python train.py --n_layer=14 --n_head=3 --rope_base=10000.0 --parallel_block=false --optimizer="adamw" --decay_fraction=1.0 --final_lr_fraction=0.0 --seq_len=512 --doc_mask=true
MLP neurons of a small language model. Each row is named by its layer, matrix (gate and up: input weights) and neuron, and shows model dimensions 80-175. Each number is 200 + 40 x the weight over its row's rms, rounded and kept within 0 to 999. A neuron's up and down rows have the sign that makes its largest values positive.
A block is one neuron, or neurons of one layer that tend to fire together. After each block is what it responds to, as a language model described it from the Wikipedia text at the highest values.

L9.gate150,245,141,249,185,200,195,202,150,207,194,141,118,228,174,275,261,248,195,152,199,175,246,185,272,205,213,254,204,241,231,232,263,220,261,167,241,270,155,121,186,203,222,237,191,154,129,213,114,205,239,216,163,173,202,171,148,151,195,196,252,198,204,222,191,145,237,210,255,205,205,208,159,152,172,232,189,194,232,202,155,159,184,205,137,173,221,185,217,269,134,181,206,237,295,139,231
L9.up150,181,148,123,239,199,239,223,267,232,173,197,225,186,176,203,248,188,245,175,199,232,236,240,208,166,259,170,194,206,140,193,206,272,157,154,214,239,152,204,216,118,313,259,240,209,234,161,184,171,225,212,199,257,189,235,154,264,173,259,212,217,156,199,232,166,266,176,227,224,182,133,176,223,180,264,179,207,250,196,178,239,213,182,226,224,245,222,210,291,198,174,199,225,229,267,222
L9.gate155,192,192,197,184,166,197,200,153,158,139,218,137,224,238,276,204,215,231,184,146,206,201,174,174,207,313,265,171,283,191,162,188,173,216,214,160,215,113,217,165,190,191,240,192,237,186,259,178,201,172,232,216,254,196,144,197,158,210,223,256,251,176,228,300,170,227,158,166,228,209,151,180,113,163,259,145,121,284,218,218,164,184,172,157,184,179,202,148,209,254,188,115,170,226,193,164
L9.up155,226,221,272,161,165,257,189,181,150,238,224,152,144,200,222,225,165,197,179,165,187,190,184,132,292,242,207,237,302,236,134,171,143,205,206,208,184,164,172,204,279,216,265,199,253,212,192,230,206,184,223,249,300,164,229,182,185,211,183,199,250,199,264,198,145,211,212,189,249,201,145,226,160,161,208,233,146,172,203,220,190,157,192,158,208,166,209,213,145,170,215,203,154,198,208,216
L9.gate177,212,186,185,170,224,189,190,107,299,161,164,217,251,211,250,266,200,237,216,200,183,221,137,271,178,315,239,190,205,233,165,124,240,212,171,212,209,178,130,113,167,195,304,169,258,180,204,228,188,185,168,221,165,201,206,165,206,199,224,222,244,178,216,219,205,225,180,266,147,160,211,276,138,160,196,130,210,247,272,189,170,164,190,172,237,228,147,223,201,147,187,133,172,234,126,174
L9.up177,184,168,138,114,234,227,229,160,263,229,194,224,256,196,270,251,232,219,153,203,191,171,226,266,240,263,201,114,226,219,165,231,184,242,269,195,223,233,214,211,179,214,258,220,230,144,162,192,182,172,175,204,217,195,201,204,196,154,221,259,209,223,224,187,231,157,131,214,168,182,181,194,150,123,238,106,158,304,269,226,192,212,215,158,173,245,180,177,206,157,200,236,184,234,202,183
L9.gate317,88,191,226,160,221,160,158,193,280,227,114,148,247,129,207,217,260,222,159,209,177,217,155,249,132,223,309,241,268,205,229,208,241,202,183,254,253,154,139,196,128,231,176,208,187,175,119,175,171,160,190,193,230,192,139,189,151,235,230,236,283,194,173,202,156,207,243,185,224,183,228,254,137,181,231,279,177,208,202,240,194,167,197,117,229,222,193,237,270,218,205,224,203,226,137,215
L9.up317,173,204,202,125,238,204,167,150,224,226,218,191,228,200,164,162,167,181,177,192,206,195,267,179,252,220,252,193,166,190,211,220,220,233,214,213,131,254,249,251,295,232,261,180,188,115,158,216,205,189,136,209,208,212,142,178,202,193,226,202,200,216,159,269,165,163,215,224,207,223,180,180,186,158,234,257,196,242,249,201,177,171,104,255,184,167,206,132,177,177,151,198,179,207,128,203
L9.gate439,195,206,239,227,200,146,183,201,142,179,182,226,276,190,208,163,177,261,253,204,181,261,224,159,255,231,205,215,261,143,223,216,186,244,184,183,183,147,179,162,160,188,216,202,178,188,278,262,207,172,136,170,238,149,248,228,187,287,237,197,210,175,169,221,240,191,268,162,238,210,255,263,184,205,244,213,150,174,224,230,209,145,216,143,212,124,177,153,240,153,96,214,211,211,169,202
L9.up439,246,227,266,205,236,233,250,260,243,209,152,174,210,220,244,178,249,177,166,205,210,200,206,180,267,166,219,156,194,199,217,239,170,138,213,179,176,200,287,199,186,173,239,221,173,143,307,104,273,234,226,204,101,222,244,233,211,212,218,200,205,272,125,176,167,230,207,231,160,201,185,215,193,224,121,227,240,206,323,187,200,214,128,180,219,266,242,179,160,254,178,181,222,172,160,143
L9.gate500,98,173,232,85,218,221,175,203,292,216,226,177,217,117,172,251,202,195,258,201,205,224,108,261,271,235,241,211,201,169,250,267,187,238,194,234,226,190,234,199,149,276,183,184,189,170,130,241,119,206,176,196,194,192,190,186,143,185,155,228,233,204,149,217,155,165,198,242,198,208,136,166,220,184,228,269,213,220,193,238,224,200,237,216,182,226,173,205,276,215,191,230,201,154,159,206
L9.up500,121,235,140,164,212,175,207,221,241,158,205,179,206,180,232,235,187,205,222,125,205,198,166,184,221,298,236,209,253,215,121,203,231,275,133,250,209,208,195,208,154,253,163,193,188,133,140,212,142,190,186,234,206,174,206,147,241,261,192,184,201,165,234,202,151,243,196,281,182,197,171,178,164,176,187,208,258,223,204,196,201,131,233,207,199,233,234,238,230,227,130,203,155,197,168,152
L9.gate562,204,166,139,202,160,181,222,146,208,169,215,224,229,211,227,204,228,215,191,217,238,242,149,195,199,175,253,143,264,218,231,213,200,240,220,87,201,139,256,237,214,168,267,151,177,225,202,238,173,252,177,171,211,242,217,233,176,189,217,192,205,196,150,242,203,168,271,201,241,208,155,196,118,219,170,230,146,241,249,171,181,210,186,206,202,236,195,166,241,183,167,101,223,200,126,193
L9.up562,185,177,192,306,260,178,252,147,183,172,239,201,176,224,195,209,212,203,183,186,166,245,244,275,243,242,212,183,196,155,218,248,179,186,204,211,143,236,251,175,208,142,235,231,198,215,233,134,239,235,233,212,209,88,220,157,201,238,144,199,158,164,163,236,202,270,131,158,140,263,134,140,138,173,217,187,155,281,192,173,218,190,228,248,159,180,258,270,231,198,196,303,239,211,145,202
L9.gate590,257,207,165,259,260,217,183,209,216,105,108,128,208,141,243,196,239,218,211,200,194,117,212,170,210,200,217,189,242,78,203,180,255,198,173,259,166,209,239,188,132,179,224,160,182,166,179,126,166,245,194,218,176,157,192,251,231,227,229,294,240,191,218,160,232,283,162,235,161,198,149,175,198,146,216,177,265,234,209,240,183,211,177,222,176,139,232,220,177,126,180,170,198,228,218,167
L9.up590,195,130,155,184,192,205,177,167,254,194,225,176,169,282,163,200,156,156,220,196,191,202,208,195,242,231,255,163,166,164,213,187,191,240,179,215,137,223,243,178,259,239,237,160,154,236,143,255,214,148,223,171,285,187,163,239,147,281,236,252,245,210,193,207,123,126,149,228,228,223,213,196,224,233,270,159,160,188,218,158,180,197,170,308,229,147,201,66,205,170,208,153,234,223,167,172
Description: Place-name word endings. Final or near-final subword pieces that complete multi-token proper names, mostly cities and states (Pittsburg-h, Chica-go, Pennsyl-van-ia), sometimes people or organisations (NA-S-A).

L8.gate205,245,177,148,184,218,214,200,179,256,183,161,196,238,178,227,234,175,149,209,254,175,232,172,238,264,274,248,180,258,202,250,279,264,190,196,190,173,186,220,208,148,161,173,163,183,214,226,167,147,176,172,221,139,193,224,148,199,272,217,202,217,162,299,189,185,194,202,254,209,191,255,195,126,219,186,198,235,285,251,256,188,194,140,236,201,222,198,176,285,202,207,152,191,187,156,215
L8.up205,187,204,156,191,216,166,224,186,210,209,193,207,198,196,222,243,182,143,216,261,209,262,197,271,285,291,258,137,289,193,247,254,194,183,220,175,195,207,209,189,203,198,205,185,187,166,210,134,208,159,182,207,164,165,190,120,168,238,221,208,231,156,265,218,187,172,191,225,173,287,260,167,113,163,186,182,234,246,225,228,189,172,150,242,198,245,169,147,278,208,201,216,179,157,113,249
Description: Place-name final pieces. Final word piece completing a multi-token place name, mostly US states, countries and cities, as in Oklaho-ma, Dako-ta, New York.

L9.gate38,143,112,199,106,187,209,227,161,186,244,159,172,274,236,184,109,225,221,170,226,171,162,276,216,135,205,234,172,197,176,251,219,189,171,223,147,162,102,225,181,206,209,232,210,185,178,264,223,184,182,141,248,210,268,199,319,234,189,168,254,224,221,185,229,198,187,177,166,166,232,249,197,178,218,195,155,230,176,162,217,208,207,155,180,174,179,176,141,224,121,145,151,186,216,136,244
L9.up38,229,208,127,172,216,168,216,128,253,175,189,159,154,231,160,175,159,220,200,213,153,193,210,174,164,167,219,194,256,140,292,221,160,151,202,189,215,188,166,121,161,197,235,198,163,220,274,131,190,274,240,161,242,304,180,251,177,182,229,152,236,201,173,174,247,193,234,230,189,235,215,169,185,142,208,113,208,92,190,168,174,230,184,188,166,171,239,243,132,203,146,175,173,250,148,158
L9.gate160,168,187,132,214,219,143,188,183,178,256,173,143,176,159,186,216,166,167,190,237,245,146,179,251,153,236,230,248,183,195,193,205,153,131,149,243,317,174,191,193,162,205,191,222,246,174,154,210,256,239,196,230,205,233,198,222,210,198,171,188,140,129,239,177,208,260,207,286,250,234,258,184,200,180,261,247,121,152,206,164,208,170,210,118,150,265,214,181,235,210,249,214,260,193,149,256
L9.up160,180,185,187,163,196,256,194,192,189,141,236,147,199,228,226,177,206,189,132,221,248,198,208,174,183,205,131,221,185,210,211,149,170,141,197,211,168,151,209,148,213,166,232,152,215,105,254,208,222,188,207,223,190,214,229,201,243,195,237,220,257,194,230,248,213,223,182,165,163,140,121,151,280,166,210,241,190,95,203,96,240,217,184,166,218,184,188,231,203,267,189,192,233,91,199,193
L9.gate237,219,203,158,196,219,213,260,174,195,154,197,196,221,187,153,226,199,231,256,242,206,157,147,189,179,220,243,175,201,183,218,158,208,190,222,244,248,151,141,164,116,278,150,252,261,207,141,98,217,224,171,254,238,220,233,194,200,166,117,198,155,172,263,195,163,202,166,193,227,177,256,203,205,188,287,219,200,186,181,217,192,205,180,201,143,164,163,264,226,266,217,189,263,126,188,233
L9.up237,245,202,177,180,172,140,176,148,287,258,300,149,130,231,179,245,144,179,242,281,166,185,185,143,240,216,232,176,209,200,248,186,245,262,117,204,242,278,209,241,192,293,202,210,195,268,154,234,237,183,160,263,236,182,259,239,207,201,169,247,188,201,183,144,215,147,219,193,192,150,241,289,212,205,233,186,236,164,243,218,164,155,244,207,192,141,139,165,210,177,172,171,193,197,179,257
L9.gate269,191,158,119,211,154,144,199,115,239,144,121,153,308,291,225,77,210,157,158,249,134,162,216,196,150,183,256,160,131,176,233,195,265,166,215,164,178,181,157,231,184,217,236,211,188,164,264,168,180,169,216,233,179,174,202,152,261,112,220,255,150,127,225,209,221,236,223,194,246,189,165,160,192,212,154,213,181,204,216,219,252,160,231,193,184,219,187,151,205,241,137,233,248,212,163,221
L9.up269,188,213,130,190,197,125,226,151,223,183,190,254,256,272,224,115,193,202,130,247,179,160,238,200,150,174,215,173,168,179,279,215,205,171,202,188,139,216,216,271,263,191,206,157,201,217,189,139,144,174,231,156,176,148,211,149,240,145,256,181,179,202,171,201,265,170,174,198,224,169,217,187,262,261,179,221,168,187,224,260,179,169,235,135,195,230,160,146,168,188,221,221,240,200,193,203
L9.gate368,221,180,154,201,198,144,139,201,151,284,166,176,199,144,266,211,224,241,198,229,198,191,175,200,296,212,235,208,197,207,210,220,251,224,186,210,193,257,139,240,129,183,156,224,249,213,214,209,190,169,217,242,193,217,223,187,296,221,132,204,224,94,253,211,199,196,249,247,134,198,240,141,216,218,248,226,184,177,269,237,216,216,187,183,161,120,230,183,242,212,165,139,203,279,151,284
L9.up368,130,197,162,236,208,144,137,172,192,221,127,186,178,208,159,285,193,168,137,205,234,192,189,172,251,193,212,227,131,165,203,167,157,190,146,245,204,240,194,237,139,159,165,206,224,179,205,188,154,158,182,245,221,237,205,188,304,176,178,141,215,201,219,130,188,170,230,250,106,127,258,204,225,195,244,227,193,117,245,200,210,160,187,241,162,157,221,93,216,254,208,153,219,234,195,178
L9.gate399,226,201,233,241,177,160,225,91,210,206,177,206,223,200,189,296,198,202,226,171,229,235,206,182,222,207,218,166,204,225,160,238,193,165,219,220,140,189,207,140,253,240,178,221,257,174,193,51,152,281,220,177,218,308,142,175,160,258,195,209,237,185,191,220,286,198,207,192,258,275,225,223,193,158,187,197,189,157,225,221,157,184,162,184,199,188,186,222,287,201,201,118,231,184,215,237
L9.up399,193,185,229,148,138,150,227,176,190,231,246,190,186,210,215,180,206,174,144,203,182,163,208,178,214,146,270,127,39,208,215,233,230,225,250,252,209,267,162,199,221,148,275,207,215,218,173,199,263,233,192,219,184,229,177,248,265,222,191,214,249,208,291,189,227,212,272,165,158,172,236,190,231,214,198,200,160,215,242,176,192,187,159,213,221,206,188,107,186,167,187,181,240,181,174,206
L9.gate467,225,189,154,189,187,113,160,162,176,121,144,158,187,199,221,144,230,244,222,185,195,146,211,226,203,198,208,171,202,133,214,160,210,163,171,182,260,157,201,217,188,185,231,238,164,222,278,155,181,232,230,225,156,270,193,217,200,130,215,285,153,203,158,190,189,212,240,208,214,212,234,219,100,204,210,197,192,192,192,123,194,160,218,199,197,154,154,201,277,187,133,167,262,229,148,233
L9.up467,192,185,210,146,178,96,208,208,207,184,120,201,192,240,200,155,200,184,163,172,212,136,202,213,201,220,177,154,206,204,219,210,195,206,173,173,179,166,220,204,240,208,253,170,176,205,200,92,191,211,217,178,115,227,198,219,173,123,171,256,176,207,166,168,223,187,199,209,209,188,276,193,177,258,151,191,180,193,256,86,178,123,208,219,199,186,239,190,189,161,133,162,267,197,129,239
L9.gate766,149,149,197,170,233,112,186,222,210,192,165,217,229,207,218,139,256,261,206,169,158,177,214,159,180,173,175,166,173,153,164,148,213,235,171,173,199,126,175,275,213,226,220,250,192,203,241,203,187,236,242,192,169,205,239,233,184,176,258,215,245,187,212,198,246,218,166,134,142,206,153,255,235,226,172,166,239,225,197,197,174,215,190,166,235,169,180,234,226,138,147,113,188,235,185,268
L9.up766,204,216,185,294,196,158,183,118,186,189,186,261,219,280,207,215,194,220,193,212,163,183,206,192,300,236,176,224,264,188,176,193,185,202,246,198,223,252,169,185,174,227,233,168,179,295,207,194,183,206,262,175,188,286,177,191,210,139,207,205,151,217,199,223,200,213,209,191,167,225,181,254,173,192,151,170,227,188,195,203,188,209,279,202,189,156,265,232,130,152,222,223,173,214,174,179
Description: Wiki heading closing markers. Closing equals-sign markers of wiki-style headings, especially the "=" after article titles like "= Merevale Hall =", and "==" after section names like "== Titles ==".

L4.gate124,151,185,174,103,227,195,204,197,197,212,209,271,281,202,209,178,192,207,183,202,164,199,143,186,189,225,233,191,87,256,158,221,246,232,198,203,174,227,163,188,141,222,169,161,244,179,185,194,144,220,199,183,238,186,105,207,254,271,239,256,248,253,145,141,194,217,200,176,151,224,169,172,142,193,206,184,232,278,243,203,241,203,208,253,240,259,110,222,197,240,152,87,145,203,154,192
L4.up124,149,183,217,176,224,211,189,221,199,221,143,251,228,191,219,200,184,188,193,195,273,175,246,153,176,196,289,223,171,300,240,203,229,260,224,184,190,187,167,171,203,219,167,174,132,253,110,168,195,221,164,150,186,127,152,200,192,195,179,254,193,243,142,202,127,209,195,180,202,261,213,128,213,257,216,218,263,224,278,258,236,230,235,239,265,192,144,192,193,208,208,182,163,147,209,169
L4.gate235,179,137,190,213,194,249,156,204,237,83,188,187,159,184,217,203,203,248,233,162,192,228,122,150,178,193,161,167,210,136,168,250,243,236,301,229,170,188,210,213,189,220,239,199,170,195,187,124,121,238,189,186,175,220,192,233,287,220,222,244,192,200,193,246,246,254,178,139,231,194,95,209,226,194,202,165,206,276,216,205,189,179,184,192,169,179,182,305,196,196,162,206,184,213,200,209
L4.up235,229,227,244,201,166,189,155,257,258,191,248,176,142,228,213,192,227,139,210,219,233,227,171,168,224,168,211,169,108,200,181,324,274,338,196,165,197,227,186,212,285,201,279,219,172,239,185,167,177,168,157,205,240,211,218,188,169,240,255,294,239,225,245,284,184,164,183,167,257,155,172,229,247,205,174,170,178,198,196,213,168,169,182,282,161,284,266,225,225,218,229,282,201,211,193,179
L4.gate248,122,174,163,251,194,172,167,227,211,195,144,239,176,195,167,242,238,204,146,210,131,223,133,192,191,210,200,227,174,173,133,185,137,274,180,209,199,190,188,250,166,231,160,150,256,206,233,216,138,185,204,253,223,218,186,174,241,169,179,172,153,124,197,232,223,262,208,269,195,211,256,193,193,237,161,196,262,241,184,204,259,210,273,167,212,265,175,180,196,198,110,200,224,243,150,179
L4.up248,187,155,126,278,189,188,173,168,200,256,191,203,194,191,182,201,233,244,178,240,143,239,198,261,135,186,157,242,232,180,242,161,241,226,176,169,205,222,191,258,229,234,160,219,274,150,121,159,146,181,171,138,184,188,154,142,212,203,122,191,270,159,178,177,193,205,238,138,172,191,172,123,164,236,163,221,170,255,172,210,266,240,254,167,217,218,205,211,227,204,164,180,280,222,215,163
L4.gate532,146,111,231,150,171,138,228,184,174,207,205,154,201,189,189,167,193,232,162,215,213,153,198,169,209,238,232,181,216,232,175,243,240,202,195,193,128,225,156,210,223,216,192,181,198,148,137,174,196,164,171,136,172,205,118,187,127,130,226,221,169,160,147,229,221,160,200,233,132,224,214,221,166,234,212,163,163,240,163,215,283,187,190,264,185,266,207,212,139,212,168,213,197,278,158,159
L4.up532,163,220,181,195,221,198,166,192,158,213,202,158,150,209,144,128,150,214,203,213,169,110,241,197,160,212,285,185,182,234,246,212,151,191,116,219,230,196,183,183,222,274,151,156,166,153,145,153,209,144,178,190,149,238,152,177,177,172,236,171,162,168,149,293,166,175,293,242,178,225,183,248,186,233,221,200,228,216,178,249,231,166,267,184,241,209,208,204,169,171,197,229,118,152,143,190
L4.gate573,220,108,173,169,212,168,196,199,173,231,205,172,208,203,273,190,218,209,229,255,190,148,246,159,191,267,254,131,230,152,131,249,207,176,218,196,199,241,184,194,196,198,165,214,234,195,188,164,144,138,187,125,245,212,142,224,221,236,239,241,223,147,161,199,169,243,149,176,222,210,223,231,179,231,189,134,185,237,222,113,206,139,200,238,167,225,200,231,222,148,133,209,280,251,221,138
L4.up573,152,184,182,207,235,237,195,237,173,209,168,187,154,179,200,234,237,219,217,200,251,258,218,268,150,197,286,209,225,220,231,223,212,193,238,227,238,216,226,201,197,192,191,189,269,155,154,187,97,204,173,170,186,153,71,209,273,90,170,207,186,143,134,160,154,221,204,191,194,246,110,161,143,236,210,207,131,280,256,225,256,189,178,195,209,243,181,212,175,195,203,181,232,202,219,156
L4.gate646,142,153,132,230,233,176,173,232,151,118,201,150,174,146,243,181,295,249,190,247,194,230,182,211,153,139,241,197,178,177,137,200,202,246,202,211,146,185,146,191,166,178,248,193,211,167,168,186,150,159,154,166,236,158,144,292,218,222,220,202,254,141,203,201,201,202,179,160,198,267,107,194,156,214,208,250,192,271,264,266,231,202,213,221,196,256,110,179,194,224,166,179,190,247,172,170
L4.up646,64,161,126,142,259,166,208,178,183,182,172,215,203,146,203,181,260,177,220,199,204,220,204,236,202,242,233,197,127,144,168,243,187,243,148,158,176,218,243,231,184,198,204,206,184,235,169,136,179,168,236,236,242,181,193,273,167,237,250,210,186,123,240,141,188,170,179,179,188,227,177,192,174,211,129,192,139,213,230,263,260,214,206,255,272,293,165,213,180,217,163,279,230,214,141,179
L4.gate657,166,145,196,168,199,189,187,164,227,154,173,130,204,188,254,184,284,245,211,209,194,196,183,208,132,266,215,230,178,139,189,183,156,247,199,192,197,188,161,199,163,221,231,230,191,219,138,134,188,199,183,252,214,228,236,247,200,144,180,276,146,201,209,182,181,230,273,240,187,229,174,198,172,166,185,190,207,233,191,242,253,183,189,250,216,219,86,254,240,201,116,204,198,157,179,218
L4.up657,142,185,224,156,171,193,195,140,216,178,216,174,202,162,237,218,202,181,252,198,226,233,202,206,134,247,208,237,195,118,155,195,141,270,93,138,142,213,187,180,201,212,182,210,208,186,175,173,172,213,150,171,187,163,194,264,246,164,156,240,188,260,185,145,154,211,300,205,120,137,145,230,198,192,152,156,196,225,207,228,235,158,197,226,245,264,127,277,234,202,194,220,172,134,203,206
L4.gate702,186,152,191,130,142,201,202,263,302,193,189,162,227,206,126,149,216,184,215,206,264,253,156,234,172,233,159,174,216,197,211,190,200,200,284,213,169,253,215,138,197,180,191,179,210,217,222,247,199,162,169,171,183,181,208,229,122,191,221,203,130,166,102,215,292,220,255,195,234,224,201,244,265,168,238,187,139,188,170,208,204,178,293,165,218,255,226,230,228,203,185,219,255,156,169,311
L4.up702,235,138,217,188,135,265,204,215,225,126,227,266,191,234,222,183,158,159,149,231,235,231,181,144,145,212,175,159,182,117,259,180,188,213,119,238,174,222,211,195,171,213,126,163,200,237,177,239,252,187,217,173,191,177,256,195,238,135,245,226,208,156,148,229,221,214,163,131,278,165,208,112,216,238,234,203,160,209,150,259,169,99,200,157,310,230,179,154,163,164,170,204,251,190,174,161
Description: Mid-word name fragments. Middle subword pieces inside proper names and place names split into several tokens, strongest on the "go" in Chicago, also Ark-an-sas, J-er-sey, K-en.

L8.gate553,215,181,177,265,184,154,123,111,184,245,134,202,275,223,269,176,178,233,171,195,217,153,228,202,252,250,202,183,200,200,164,187,251,157,197,175,261,176,188,280,215,180,202,234,216,251,252,167,156,231,217,157,126,213,282,161,286,177,169,241,187,215,249,194,248,259,238,209,200,235,155,250,194,185,240,248,194,205,128,208,165,198,175,194,183,192,244,208,232,220,154,197,240,199,182,232
L8.up553,193,184,179,254,220,142,172,170,205,240,127,251,241,193,224,210,103,220,179,222,231,211,224,147,251,217,170,201,158,181,198,215,202,149,180,123,198,180,279,256,270,187,208,237,170,225,261,143,164,221,212,158,192,206,282,143,267,154,234,177,201,210,224,183,218,230,180,185,205,143,128,265,192,242,280,234,216,201,138,224,219,236,201,157,160,109,177,176,191,223,215,194,208,273,231,236
Description: Article title closing marker. The closing " =" after a new article's title heading (e.g. = Robert Urbanek =); more weakly, mid-word pieces and determiners/comparatives in prose (cont-est-ed, as a, more).

L4.gate38,178,173,162,106,226,269,220,154,196,182,165,204,270,247,237,155,289,267,220,197,192,218,137,173,245,266,177,198,259,239,232,269,299,235,193,163,137,196,199,141,151,183,215,227,204,226,216,211,156,184,222,156,181,211,215,296,230,294,216,191,263,230,207,186,201,120,164,158,179,193,212,197,161,172,206,142,211,257,213,222,183,206,208,220,189,195,214,222,218,227,158,147,175,265,154,183
L4.up38,182,206,226,200,175,233,248,200,214,200,146,211,272,276,205,235,237,168,261,154,178,151,274,195,166,245,190,278,231,149,206,170,188,158,260,174,202,152,181,185,212,265,133,283,245,216,210,179,228,227,197,189,112,214,221,197,194,185,193,208,207,287,173,184,257,188,265,191,170,232,258,186,177,162,222,238,183,195,187,223,203,218,258,205,188,197,223,195,226,204,158,168,203,164,157,221
L4.gate67,193,199,188,211,166,238,183,85,174,250,236,301,264,250,267,168,276,172,190,160,167,224,295,168,236,224,220,199,149,200,192,297,194,179,194,192,155,128,199,224,181,232,210,299,188,220,251,193,263,161,248,130,200,209,172,223,143,238,238,232,225,212,270,218,265,265,270,215,209,202,208,209,216,174,225,173,198,185,191,237,179,209,198,238,145,122,193,172,214,190,179,169,168,223,169,231
L4.up67,238,188,147,176,141,195,213,122,216,239,180,299,185,240,227,140,228,224,198,202,227,194,266,215,243,223,141,185,186,157,128,215,196,227,231,237,176,188,243,218,173,217,141,175,148,233,247,189,244,122,195,196,192,272,236,272,143,191,269,158,181,238,203,234,249,245,259,199,245,254,188,186,238,197,166,177,233,149,181,307,135,196,225,302,133,195,194,218,214,263,201,150,149,199,216,211
L4.gate147,213,210,155,180,159,139,171,128,200,159,182,195,201,210,184,217,253,227,206,189,176,203,262,200,259,222,267,215,120,202,227,260,163,172,209,187,181,221,138,184,183,241,257,204,241,263,218,152,237,139,285,169,196,221,208,160,247,185,158,195,227,254,232,171,222,218,157,269,189,155,250,196,171,191,218,239,115,161,222,199,187,186,252,211,106,207,212,174,199,220,153,178,191,137,239,219
L4.up147,258,199,143,200,163,157,183,107,197,177,163,264,203,232,177,137,231,184,193,181,132,187,204,235,284,219,221,182,113,207,192,257,167,254,101,265,185,236,122,227,243,183,168,169,215,293,209,151,206,168,172,225,209,170,219,183,259,211,140,222,169,157,168,132,158,192,191,298,221,200,252,176,218,278,206,186,159,162,253,188,194,214,207,230,188,233,108,144,230,160,172,163,140,136,221,221
L4.gate148,181,212,225,233,180,131,198,212,187,189,166,199,274,192,200,198,279,180,223,253,225,209,155,201,267,218,230,270,220,180,178,250,292,218,193,126,221,163,191,216,205,185,279,224,184,151,241,257,245,177,187,188,163,212,129,262,229,196,161,199,181,162,152,151,222,271,220,243,213,185,193,205,131,198,252,177,220,175,197,162,258,271,209,254,117,224,241,233,282,212,207,212,237,160,133,271
L4.up148,136,177,187,171,209,145,231,183,176,211,171,207,155,159,215,215,237,164,207,237,206,237,200,180,300,236,296,160,219,157,212,264,298,232,202,109,204,155,160,243,219,199,195,182,191,128,228,220,269,186,196,201,229,156,172,201,147,220,234,251,223,138,205,185,245,252,163,153,191,251,166,124,184,202,211,223,230,186,246,188,262,205,203,169,152,208,228,225,235,187,187,285,202,197,226,228
L4.gate347,206,213,192,178,159,146,198,153,261,190,211,118,297,219,175,216,242,233,198,181,163,209,226,254,226,175,286,213,185,126,259,220,212,228,241,203,183,176,148,277,182,180,220,260,173,232,117,184,174,205,209,179,131,243,159,179,212,206,173,235,194,162,136,175,224,250,187,166,252,265,216,155,258,266,173,158,184,207,248,188,200,222,194,171,180,173,161,172,184,182,194,166,286,262,174,205
L4.up347,195,149,193,158,183,193,233,200,269,224,213,133,225,191,218,236,212,160,220,164,186,193,201,186,192,224,217,120,177,132,208,179,243,192,205,99,135,191,206,163,229,199,136,188,170,186,275,181,184,218,188,184,208,238,263,224,155,188,237,169,140,211,157,197,220,126,202,144,202,230,219,227,244,196,114,185,217,178,217,177,209,187,225,240,219,133,192,211,246,288,168,245,144,192,229,209
L4.gate393,206,131,207,197,196,211,163,172,178,225,134,213,200,224,236,106,193,226,268,195,197,209,169,225,134,233,209,129,251,219,232,228,231,237,198,189,181,194,160,186,216,207,200,203,174,284,304,244,183,199,184,225,258,306,247,189,166,159,199,163,239,224,224,150,194,277,173,195,170,237,192,266,223,238,174,160,111,176,206,133,176,192,187,241,244,161,281,226,190,207,148,209,221,224,202,187
L4.up393,164,147,253,196,227,206,174,144,169,288,110,196,235,196,171,265,152,205,197,185,217,212,213,270,166,247,213,128,232,255,245,244,273,221,249,175,180,195,81,153,256,156,263,177,157,249,234,159,210,218,206,296,189,261,230,148,177,188,215,149,254,204,238,110,267,246,184,255,194,232,261,224,238,222,225,200,140,210,133,213,161,159,244,209,269,144,217,174,186,162,205,223,212,276,163,207
L4.gate705,210,181,255,163,185,193,214,213,235,190,176,177,301,265,226,120,260,315,151,160,174,204,151,233,219,222,170,165,238,173,253,280,191,150,174,185,169,153,206,220,149,198,199,227,194,217,276,234,199,244,171,205,220,161,197,239,216,261,226,217,230,207,274,132,179,200,138,233,204,215,180,230,213,204,188,200,171,209,192,243,245,204,165,237,138,212,148,140,225,217,193,141,167,251,165,265
L4.up705,209,151,328,147,216,207,181,200,202,134,245,227,210,179,207,123,202,227,178,157,181,190,201,209,247,187,170,179,233,169,225,231,186,113,147,157,171,234,200,233,207,195,212,178,202,205,303,245,214,211,218,181,223,175,182,273,223,218,244,160,183,253,247,102,237,168,155,212,189,172,193,256,212,211,172,168,176,193,191,223,211,171,141,241,146,216,150,131,190,177,222,152,106,251,229,201
L4.gate746,154,170,188,240,178,148,194,226,188,186,228,177,212,196,173,189,199,225,160,297,186,249,200,268,182,231,260,182,149,180,207,205,172,239,245,187,225,240,188,156,205,227,208,198,166,217,130,223,129,179,247,215,195,169,136,186,220,155,154,179,205,147,142,281,181,200,199,178,225,221,123,163,185,206,230,252,156,272,285,204,195,263,225,203,183,233,199,192,167,201,104,185,255,180,173,184
L4.up746,218,229,192,217,193,117,223,226,195,161,222,267,145,236,214,219,250,138,185,232,147,214,323,224,140,225,304,199,224,162,253,237,203,163,261,244,218,222,195,205,221,217,246,222,174,277,193,159,203,144,181,188,188,172,155,221,177,157,176,222,227,182,204,233,253,223,165,204,221,205,174,145,200,201,183,233,171,299,200,174,227,239,254,241,126,279,182,145,233,211,139,277,256,263,225,227
Description: Headings and mid-word pieces. Closing == or === of Wikipedia section headings (Reception, Biography), plus mid-word pieces such as "and" in Candidate and "all" in parallel, Call.